python train.py --n_layer=10 --d_model=320 --n_head=10 --n_kv_head=10 --head_dim=32 --d_mlp=1280 --vocab_size=2048 --activation="squared_relu" --norm="rmsnorm" --norm_place="pre" --norm_eps=1e-06 --positions="rope" --rope_base=10000.0 --rope_fraction=1.0 --qk_norm=true --attn_scale=0.186 --bias="none" --tie_embeddings=false --parallel_block=false --extras=["capped logits"] --init="normal" --init_std_qkv=0.0197 --init_std_o=0.0197 --init_std_up=0.0197 --init_std_down=0.0 --optimizer="muon_variant" --lr=0.0132 --weight_decay=0.027 --lr_head=0.0111 --grad_clip=0.5 --warmup_steps=0 --schedule="wsd" --decay_fraction=0.905 --decay_shape="pow" --final_lr_fraction=0.0 --batch_tokens=131072 --seq_len=1024 --doc_mask=true --train_tokens=722700000 --steps=5514 --dataset="wikipedia_en"
MLP neurons of a small language model. Each row is named by its layer, matrix (up: input weights) and neuron, and shows model dimensions 192-319. Each number is 200 + 30 x the weight over its row's rms, rounded and kept within 0 to 999.
After each neuron's rows, "fires after" lists the tokens most often just before its 100 highest values on Wikipedia text that the model never trained on.

L6.up336,204,233,240,175,201,204,197,233,179,174,162,224,210,195,221,189,188,262,204,196,203,239,187,188,177,256,150,196,174,233,172,239,193,209,141,158,229,237,210,170,194,230,182,141,172,234,169,217,172,207,228,141,214,139,195,200,172,212,149,197,171,175,200,154,196,210,214,179,168,215,187,258,156,247,179,191,234,199,201,237,188,154,208,199,175,226,166,239,141,183,179,220,212,181,200,178,242,216,168,202,219,185,200,199,162,218,162,244,263,167,178,200,239,140,206,188,248,244,175,193,205,171,148,228,207,225,196,210
fires after: " K", "ba", "K", "k", "y", "r"

L3.up765,182,161,214,204,198,197,229,190,162,188,184,178,167,258,216,200,125,187,219,162,181,194,189,166,190,185,199,223,196,222,229,175,192,244,184,178,245,193,202,204,191,160,243,167,220,235,206,215,217,214,224,196,233,207,249,168,162,160,169,251,253,220,183,215,176,232,242,163,238,181,195,220,155,199,192,235,212,210,207,154,206,198,119,188,180,235,201,176,276,245,201,203,219,185,238,195,239,231,187,236,194,218,200,224,163,216,214,165,157,231,177,175,190,184,178,234,179,222,201,194,214,179,192,104,186,188,240,199
fires after: " M", " b", "m", "b", " B", " Mu"

L4.up837,192,221,188,255,157,226,207,187,179,202,182,212,149,210,217,142,167,147,227,215,190,208,209,194,229,205,272,202,213,216,189,222,196,147,199,214,259,173,220,168,199,247,167,164,218,226,234,205,247,304,207,218,222,202,183,256,224,164,230,220,169,185,207,247,178,183,174,150,242,225,263,219,133,243,219,231,196,224,187,182,194,210,189,200,213,193,161,186,203,185,217,180,178,172,181,196,222,245,212,213,171,225,180,170,175,259,228,237,229,209,147,221,257,255,185,233,170,236,212,215,241,185,226,224,222,205,233,209
fires after: " de", "c", "p", "en", "n", "b"

L3.up866,222,193,182,189,261,221,202,230,168,179,163,214,238,220,182,198,165,191,213,232,193,184,223,226,219,200,236,155,115,215,223,204,201,177,211,171,228,216,271,214,230,203,206,206,134,206,207,224,202,174,173,181,230,192,188,188,241,220,233,156,169,185,164,237,253,188,193,172,189,158,167,155,207,207,200,184,238,243,203,199,169,180,148,241,242,185,213,244,201,193,181,203,181,167,218,247,198,170,191,165,176,195,193,235,170,179,182,185,169,220,180,226,236,329,220,161,214,164,147,234,137,165,159,199,222,237,186,173
fires after: " (", "-", " \"", "\n", "—"

L3.up1076,197,242,206,258,186,186,178,166,189,191,187,173,188,187,275,218,110,229,179,237,179,233,163,207,173,187,142,197,209,245,141,181,218,214,195,167,193,191,169,187,221,192,254,161,233,174,164,220,201,151,204,158,210,256,266,193,177,255,263,231,218,247,157,215,230,150,243,143,238,227,234,170,169,217,239,200,222,197,192,209,164,188,164,219,168,194,214,168,190,261,209,183,203,195,175,156,236,217,200,226,225,242,221,209,172,232,186,194,216,217,206,207,217,186,179,161,191,216,192,211,232,213,168,223,206,205,251,251
fires after: "la", "li", " La", " Ma", " Li", "na"

L4.up836,245,216,236,217,187,196,195,255,223,191,159,206,274,208,196,206,203,315,211,204,212,245,226,134,194,216,202,200,208,212,235,228,200,179,218,249,158,188,238,190,230,209,209,199,183,190,144,194,195,170,169,173,232,179,187,145,228,125,226,233,167,213,203,253,191,202,185,178,187,189,173,186,239,176,192,213,165,157,170,225,171,220,197,194,221,226,166,194,215,150,208,204,169,171,221,220,163,241,178,164,249,228,169,166,179,226,223,205,259,198,259,171,191,233,161,235,162,192,241,198,228,219,194,202,146,174,218,196
fires after: " E", "e", "y", "hy", "ne", "E"

L3.up587,194,236,228,182,198,192,200,148,202,221,169,231,184,186,206,155,195,202,190,193,233,203,165,162,203,255,212,200,183,184,205,186,246,175,199,183,211,205,172,169,179,193,149,204,195,190,217,166,184,222,213,158,225,198,191,212,214,188,217,277,208,203,201,161,195,235,201,189,237,246,198,272,173,143,176,202,147,195,249,177,153,271,140,201,190,202,198,177,176,220,170,179,182,163,141,167,247,224,212,237,187,194,118,158,169,261,212,218,161,123,189,215,177,213,196,256,221,172,229,257,213,182,246,179,216,197,220,176
fires after: " de", "e", "p", " be", "s", " De"

L3.up605,199,176,201,198,203,186,157,176,247,192,163,236,178,206,167,143,189,223,207,196,211,218,228,240,193,185,230,203,194,217,143,193,215,217,258,139,204,225,210,230,202,206,182,200,208,188,171,245,159,194,244,225,123,202,207,158,183,164,191,180,217,165,213,191,164,220,169,253,193,211,241,231,204,209,170,198,201,221,200,244,132,197,201,235,196,212,194,269,203,214,187,166,182,187,192,257,202,144,185,188,199,216,184,142,177,205,170,179,219,150,126,233,234,178,210,210,197,146,202,220,214,193,228,188,248,239,161,272
fires after: "-", " (", "\n", " \"", "s"

L3.up739,215,196,192,198,203,139,195,243,206,202,181,268,252,154,232,206,182,218,217,227,172,207,201,225,222,237,164,220,208,172,149,225,225,224,195,171,195,197,222,159,210,207,193,131,167,184,192,133,208,194,225,184,197,209,163,215,216,218,134,224,190,183,216,189,212,244,223,209,200,226,244,240,209,182,164,188,235,116,253,196,158,181,197,193,167,218,216,250,206,244,139,191,205,148,197,183,198,212,201,195,166,168,276,195,183,224,171,217,190,180,168,214,216,181,218,189,143,190,193,191,187,142,100,185,199,216,185,201
fires after: " K", "ba", " Ma", " Ba", " Mi", " E"

L4.up195,186,288,150,206,176,240,189,161,205,228,205,171,234,202,183,183,231,222,238,186,195,228,185,205,217,146,248,172,229,277,169,236,213,170,169,124,262,200,207,175,242,234,212,208,213,188,230,207,174,150,185,209,199,208,221,201,226,234,235,148,214,213,202,221,184,195,195,267,184,225,216,180,211,198,227,197,239,264,189,198,204,173,178,185,185,207,223,216,212,156,164,179,193,219,185,222,225,231,157,184,187,203,190,190,192,208,228,203,233,189,119,214,256,268,228,177,238,189,185,158,194,179,211,178,201,193,221,180
fires after: "-", " \"", " (", "\n"

L3.up1026,228,136,129,185,234,210,200,220,202,184,195,195,175,225,198,205,188,238,188,219,197,166,220,190,184,159,199,212,206,180,182,209,164,207,117,154,200,186,165,207,214,223,163,168,187,180,191,139,165,168,210,216,229,219,251,211,184,200,199,205,154,205,201,257,217,205,198,186,186,152,228,180,180,238,162,193,204,137,258,185,217,182,220,206,238,169,142,168,245,162,216,214,227,184,205,159,209,226,254,211,191,189,149,235,208,176,187,207,197,232,254,192,177,229,159,231,218,208,189,179,189,215,176,169,203,211,268,189
fires after: " I", " It", " Jo", " Lo", "li", "J"

L4.up533,195,167,115,196,196,191,121,185,186,267,205,160,158,195,186,193,184,186,236,241,154,152,285,234,145,221,212,198,150,282,237,230,214,172,186,164,213,190,238,219,208,274,201,191,219,173,215,260,202,208,234,226,223,237,165,201,173,217,222,198,197,185,181,185,184,212,219,191,216,225,213,171,240,211,197,237,236,192,246,164,208,179,222,198,202,226,249,175,206,166,204,288,222,223,244,248,193,198,247,182,189,185,233,218,147,226,181,230,145,201,174,199,232,256,223,193,189,178,182,207,204,196,215,272,162,190,172,191
fires after: "-", " (", " large", " un", " \"", " "

L4.up76,247,194,197,211,222,222,186,189,240,171,154,246,213,212,162,169,196,248,194,201,223,171,233,217,229,209,211,210,221,239,209,228,205,190,262,222,221,225,156,198,203,190,257,173,237,190,191,188,183,203,149,195,163,152,201,259,205,222,171,224,252,181,226,160,183,183,262,213,207,177,202,288,178,220,182,226,228,223,182,170,192,183,155,139,199,200,220,221,197,227,198,217,136,137,228,206,197,195,240,186,176,156,203,163,184,202,222,183,253,208,199,212,229,278,190,202,242,195,228,220,230,208,208,213,196,210,258,180
fires after: " Su", " su", " Fa", "ur", " ", "s"

L4.up791,221,210,213,218,239,227,194,228,211,169,194,215,186,154,203,214,231,214,242,302,206,153,206,153,194,142,166,189,219,219,221,168,247,216,226,236,174,150,230,236,198,234,215,218,222,221,199,205,212,220,184,214,244,208,178,200,234,193,161,169,205,246,200,192,201,200,204,216,223,202,227,232,191,230,171,218,172,196,194,147,204,218,161,190,239,190,220,139,178,210,207,218,196,233,171,209,242,179,161,181,150,161,179,170,193,183,221,177,174,194,190,206,212,209,214,223,205,233,198,212,226,198,211,227,234,227,229,185
fires after: " an", "e", " E", "c", " C", " An"

L3.up100,202,201,171,163,223,218,176,234,207,174,168,235,238,191,185,206,184,211,178,165,166,186,252,121,218,138,195,227,155,185,217,211,169,176,222,184,202,179,205,215,167,163,160,200,198,219,163,166,191,175,144,257,203,225,180,192,216,184,230,156,228,246,172,249,207,178,243,198,212,203,199,236,204,206,237,189,210,258,147,195,216,188,134,213,206,225,245,268,180,219,235,218,223,188,221,181,121,167,211,223,201,176,242,231,202,246,203,178,188,218,121,212,181,187,177,149,213,192,196,181,169,207,197,165,224,203,188,181
fires after: "\n", " on", "port", "il", " On", " \""

L6.up1092,254,218,234,230,210,148,177,225,203,254,192,241,180,225,190,232,242,209,174,153,211,170,239,169,222,255,215,133,215,196,212,182,214,225,149,208,193,206,208,213,198,223,206,192,209,221,186,189,195,244,188,181,233,142,214,197,221,220,180,185,190,210,160,180,203,269,220,168,201,238,209,176,106,230,205,190,249,178,193,170,192,149,162,199,244,232,198,135,197,138,217,174,208,211,205,117,157,204,205,281,191,186,225,148,189,174,175,165,197,185,176,217,176,208,152,209,235,233,220,209,166,137,200,173,237,177,214,144
fires after: " |", " "

L3.up244,224,251,190,193,146,154,248,210,222,177,219,223,214,229,201,210,225,229,185,254,206,209,198,210,171,217,216,161,195,212,122,206,206,142,244,216,214,215,204,187,212,160,220,150,179,192,150,219,173,160,185,168,131,248,222,211,219,207,188,151,212,185,200,211,186,148,170,207,204,234,241,281,195,211,214,142,179,189,234,175,162,197,179,171,173,200,213,192,198,241,207,182,150,186,246,190,179,216,214,206,191,183,255,217,166,172,210,182,298,204,206,195,210,211,226,205,183,171,163,214,224,156,190,173,245,198,209,236
fires after: "la", "ga", " La", " la", " pa"

L3.up1161,203,216,178,204,195,156,170,206,241,242,257,194,186,184,232,140,189,232,247,169,215,181,212,173,209,200,188,143,170,174,228,216,209,186,162,161,144,204,202,232,207,155,214,216,234,211,200,220,223,125,225,220,198,176,179,221,215,193,118,158,204,234,136,220,166,255,205,206,219,242,221,216,215,203,164,170,238,173,209,248,168,192,201,159,240,190,196,217,150,235,241,221,205,193,161,161,205,217,207,188,206,204,198,198,212,222,158,166,215,166,216,241,175,169,165,233,260,196,214,193,199,183,194,206,216,157,218,196
fires after: " the", " The", " ", "mo", " a", "o"

L3.up1196,182,147,237,228,190,242,171,216,241,173,197,228,142,287,227,205,192,230,208,257,120,136,229,183,177,188,224,221,224,203,179,175,226,212,213,180,183,193,183,189,195,199,180,160,218,178,228,171,213,203,141,194,247,223,200,204,216,191,169,251,188,225,188,229,184,182,217,189,230,201,236,202,199,175,205,193,221,189,212,209,199,249,191,210,162,158,168,234,209,216,200,212,149,175,235,209,222,194,217,204,170,238,181,184,236,162,192,232,143,196,155,176,176,227,208,155,224,249,176,191,142,218,251,193,199,231,235,244
fires after: " Ma", " E", " Com", " I", "li", "a"

L4.up474,224,236,219,207,207,176,196,232,179,226,197,180,200,190,233,174,191,207,265,177,220,186,213,187,178,202,193,197,153,189,141,231,176,236,240,195,214,288,216,249,178,213,215,178,194,234,155,237,209,166,209,189,176,207,198,175,249,165,235,219,185,218,170,263,203,207,180,237,181,232,222,250,174,243,204,217,230,247,248,212,183,184,176,206,181,219,227,206,182,160,205,186,155,193,227,199,173,182,216,234,205,155,210,238,178,195,183,227,217,219,163,219,235,262,192,151,198,120,267,190,166,151,212,171,197,180,147,230
fires after: " (", "-", "/", "\n", "(", "–"

L6.up338,222,222,205,202,178,175,231,170,182,148,147,159,179,192,187,173,135,235,183,154,152,143,211,190,144,244,212,173,191,190,224,264,185,197,222,201,273,208,175,219,222,196,192,179,217,212,187,193,257,245,188,221,162,173,175,235,198,195,179,231,229,161,215,130,216,210,206,157,201,211,239,193,243,218,176,170,246,197,271,211,220,221,186,172,243,255,213,148,155,254,191,229,179,160,225,204,206,233,215,184,233,174,204,204,210,183,217,157,155,186,202,190,230,191,204,200,220,152,199,225,189,197,266,201,169,184,224,167
fires after: " ", " 1", "20", "46", " Fa", " Bro"

L4.up814,188,199,184,203,201,160,212,191,199,220,205,219,166,155,205,195,173,178,153,111,277,221,237,235,226,169,214,192,238,166,221,234,221,233,211,224,208,195,173,247,158,213,157,189,244,170,167,189,194,153,197,224,253,174,218,293,220,183,164,167,239,203,160,209,173,194,192,211,192,227,185,187,135,172,230,203,149,172,209,151,220,231,221,226,192,202,168,166,180,183,168,168,192,219,222,187,205,199,163,180,211,168,180,195,185,178,207,160,220,215,152,178,212,233,155,226,174,175,166,139,205,180,190,180,208,212,207,173
fires after: " ", " S", "c", "ad", "al"